Part of a small language model's weights.
Size: 13 layers, width 768, 12 heads of 64, MLP 2304 squared ReLU, vocabulary 8972, 90.6M parameters.
Architecture: RMSNorm before each block, rotary positions, no biases in attention or MLP, untied embeddings, normalized queries and keys, capped logits.
Training: a variant of Muon for these matrices, 1131M tokens, 8629 steps.
MLP neurons of a small language model. Each row is named by its layer, matrix (up: input weights) and neuron, and shows model dimensions 48-175. Each number is 500 + 25 x the weight over its row's rms, rounded and kept within 0 to 999. Numbers have three digits each.
A block is one neuron, or neurons of one layer that tend to fire together. Before each block is what it responds to, as a language model described it from the Wikipedia text at the highest values.

Description: Comma tokens right after a noun or name ending a phrase, mainly in lists and place names, as in "savings, investments" or "Birmingham, United Kingdom".
L2.up274:529491518468522483472471526501487476462477510522515514539493488531513466539522511555471485497507518488524481471497506485490467515488515501547464481514514503510490504513458496499505500492511512517523472509496526489474461494508502495528495527503540535459503536488496524484485574527483510476539486504489531459491509517454478535471459521523496501539475510505531518503503470511495502480559
L2.up1568:477525527454532504460504516516512582505459484493476540494513508440507514542515507523530483477485511545488504532519490545481502517511484489527448477489493472491509501486514531451500512512475479490497539507496497458525510482478501521563499462529499493509513519504522503489507472487496494501521485424496478488544480524518508532469519518484535481507477517533529495473502515484517483542490

Description: Word-piece that finishes a word split after a short capitalized prefix, usually the first word of a multi-word name, e.g. Col-d Chisel, Cas-h Box, Ab-d al-Mu'min.
L2.up608:545489470475480516500505511511508469472521503477498506512513466488460475471500467524501488493537492510503495529483485518508514517488525517504524466455449516511512540509514465488499509461496502485488483481509491507503496474518442529525477498505571504523498553529500530523455519508531483522523479526494514516508491541474511513473550486456501503497476459529487474514512502531509523500466
L2.up1844:500495479502511515531477476504515511509514528467489485512526429490495472493470533521519432467545519562510490512504472531512478468478467536521519478517512511510520493497512531502538469539537438484564516491508513474503473498514478494485518494502499490469529509521513514500511514448489488489456508498482509479549536500500522491483508475486494485514484520566488504503491491479482486478446

Description: Final pieces of adjectives for weather or physical conditions, mostly before a noun, such as cold (weather), warm (waters), wet (powder), Summer, low; weaker on assorted word-final pieces.
L6.up116:533515493506486540477509540512515507487472513463528507458493472522522491524503515507461528478517502510503446518492487525527498511459524499498477480490508465505542488492535536529515505488490490541489494522511520491472531493460510489484486532467532517493503430505475499487524504515469494482492508510498514475511501508477503564446487500501498557533509525473532444499496496510498491493480
L6.up123:477494472471495471497511522468511520477489465497523498485536465548466536498467528475506471542514505517495531447488467463491469498489490491467477503537551511509494532519486513459459474544462534537493517465483473496541549500485516427497497499473449525462526497484500538471495510524537487514474474484518483536494512500521518537510516483498478507478528479474510501451509475444504473500497
L6.up148:512463486495482476485521478465516457490482516513515505509559480482475516529539526505525481491493477527496481516505504467475516521530499501480501543490506461511451535462492529506496478460495500498501583511506527450448452515492546501492460472508530505472486494480505507501494493497496498472485503476481530486512497484478504488496505517503479502479516499503459509504549503548459472464461
L6.up168:510489505492490475514489482486507524510469518507507484507491505526528537467495507480493497544516550494466490482484496523468535497526500520516517519472509525487510519451465515507506472470455496492482532483482459502476533508497491462463513484505530514509503444489488551454474516501521509495523478527524494480528511581529540490506497472482519497501515515517515512501506431513492485537508
L6.up945:533514480479493476516510494492527516493503504513465483526483528515574505490454494453521513533516484505527517453522486505514501505500473507467492510490504523541492452517506493514485482525486480534465510500471526482490505486496501476472468513507475508494502454517528533549490501523487529518535455506505494485504501463515453474541487478526483459485525512486472491482516446526503507489498
L6.up1446:481525506477502502470510455534486484489486526552524487464508504480506510449514501483519482523523507532578450499526530469496549484486514501489466515546483481534453448510431472507540457484501448500509528485526532483480493513511500534537492498482469462488535502472491486482473516524521531504488458571530539540535473522494473525510447467491482483479519527457492512493502502508462538511478
L6.up1479:482494503458503507487532499490518517521488498600450487511505468499487491500529475463521508478509510541554501475526497487437487536492484476452505525545491518504545523486498539472482492482502516515454567493512479495500489491495517465513482487463533526509500533533515507529458489514489512592529502495521489480530482527483488504469497498525476486504562499488486490498507469507485511473489
L6.up1835:528512501503545476451492503449563494521481492489501514527546485474490485494490456542509510470518520528480497519476558484523422469512509468469485495504499460492501487513480509509440495506471509498533525495591468449534479482505484492493497526552521482497480471481547490443497521492477473474487473472433502478493529536519515470502503469491526444496492461472475490477516478534485503478499

Description: Commas and semicolons splitting items within infobox fields, tables and lists, as in 6–2, 6–4 or Serial, Uncredited; also some verb-ending pieces such as constr-ains.
L6.up226:490475495499464471450535500491543482469481516505495552526484482503483499487520523514549472475488475534554507489498509459493473502496494520483499511480498501496475448524507532519508504530506487513496488504503524525494506519501538499455504516476438500486486512523483501455496514520476495531479534505492529517500515503478484523531498466483465472533471522505479480502522447462483489498491
L6.up471:472543460499467506516519526489479541540446498506459494471516489494465499516517529490504499508507460492442444516503488485509531481534499476530502443453498512479506513527496491477496507532446492502523523505505539508551541527470540510511493487533498553504461504484498513466469513521503523491532484482515498511501463520551516519467514515483489463511497518534480531509534505495513480529452
L6.up585:464489456504519465489504495493505501478534491520471487497526482468542498514499495494511497527513480533551470483532500518533474507486490502474556497533491532484484493526506496535471500491540516490537490512484516514501425506488486540462494527522455498531474509515511483434492518504522524498520497468518483477531484432506581497454517487491476480512465497513504489450535490438505518515528
L6.up620:500493514477485483508491517508485511450484486492485522492492507545536496524516498503477494455493558467514485512531460513489524513507471500499518478508470446506503497492483524460498528504497510504490510466492569535512495466516469439464447469479514502507463506503535474528537503525462506499489475458498437513491517519570443506427487458507504505544490495495476469502509518512540493495500
L6.up1186:517540495496499484516483501501487553494520507491488535514485494520497482500480496501518523520489464490500503502509478467540500556489490541486522514486529490503483486508525528455546509473506503514514507486501509494503523489485484536498505538516538515465509488470495494490466519480511534485501481509453522483518481525523493494489463527542507467510493489524533473465485512509527509489493
L6.up1466:477483484481515504503474479489502559449481514529486541506520551520472515511499540432500486492463556506491461494545491445505466506500548532529495478494511502509502472492461532472531507442521502525513523482493531512507487472503531549476512471503518510473513502510476520450477540526523506508531479490491514466542437491503497514494503484510473430527494505530483489480494484529444535497544
L6.up2022:468478460486472523490485514503475463511542486537518493510535509483484543464516474483520513489510475518499490449514516467459506496534484500474493491486494499502467494523502508552508509512462457471481510520489522501481542530478500499505504539515502514435527510480448508489517504472439493497482508504438478477486491542522479534484526459502470513508516528509493568528495533534490460513477
L6.up2126:504531473478520506535473491519507548513489527526502491491491509476480497549473529460538549499502480499493491509491502431502541497497449538510526503484528553508500515484488485485443489554503511511491504489534475507511537520503492516505494492513488534506500529502455471508529498490486473469505494496512489489490519496503496462523539496508461506494487506513518494454480479487526481501518

Description: Fires on "- " bullets opening infobox lines under headers like Government or Commanders, and on word pieces after a split first letter (c-old, C-ove, M-ean).
L5.up235:484485502504504463524464518467506502509470537512521509508481485518500473474463474505471562454498534530492496524493466475467483538475542492503543517491518491494509488502517467476419479514449480458545524463524460505489463503469449508515491476490574548488521458511522501496508477502509493543491489506497499478507531504464529472471498519509533514543484463482544492504460511484491544510527
L5.up795:519465505512477471538473500466474517498481532494552472497484502517438466464517550507493471506507476473492533502517494505482514503518457526503463533550508489515497478482507545493490497466532472489502505502461527488510479500592522512521510575490476513502543517534537492524536492509496503517432499504497512494504477526500522494497448517530469515500462504530451480441476535472490480555517
L5.up1481:478514502485473500500574476460488515484466493511427511483499504494497499508506517526479482502550489513556466503492490473484473502524488480475473482473448517495484451518473491493527487524534503526471504445529503505434500497519520458458538521479525490480483504508522527471532484506466515512451513454492469473512478516452516468526488471501518504506521466480482501490481488482489524517460
L5.up1620:453517517521550527482512497483497466545479507505525503465510449537566533447486509511481555531507480491499480524504524484493486496482500468503506522494504487509487531498508523506465494533529479494482501504534541592522480462458528522478497525482532490493509498528502475466521473504481505496527509511536483538496488502495487478509484508504511477532485494506489516511444475471486530466513

Description: Commas, and sometimes opening parentheses, right after a number or year that separate it from a following number, as in year ranges, scores or table values (1994, 1995; 6–3, 2–6; 7.9 (46.2)).
L5.up143:497487528501508490452514511481487528520507534490525496532485420488520486523530510489520470463469470489554503496483487457521516480503451499514464478515495489476509472505508443467495520495542507459494501518478528528507513540521518541454489502454492498525460514436477489425498455517481511523471478536523492519530463490501478551464495505501483499530538494553478473534491472474549474476456
L5.up1568:492517524484493485490486519517556521503458535515526472461472485506462509505478516517505468501473487489467514514515520461507504543501470499504510487507559478486498490523517490495492494488489552512465508470499505566462525480495497483516508470502509482487467511488457498522516469500484491502506491518434512478491552489528499492482449474506448494516543494478497531465537491504518499502525
L5.up1966:488505487480501521490525535473514524488473434484518504507551497496477503482478490544499507497484512534507504551510505526497500536507503503489521510515502523506509463539509547518526508471522490496506491505472541498523520508475491526527505481522518497499492502480463493548466488526507504492536513486483477532508507517505499540465493452468429425486481521477480477490486458473533553527575
L5.up2123:513480491509543494427492518480469546499518495496514546457466510490498524503489507488521522520513510582496485508534480447478520526504492489455496528524481498484479509517503447561540509499514509521511487516497472548500475519471440548553468496428499487514501510532496469513546543506538528479553508525450480491504506509507504469478518456531496437537490548491528516465500550522497531549556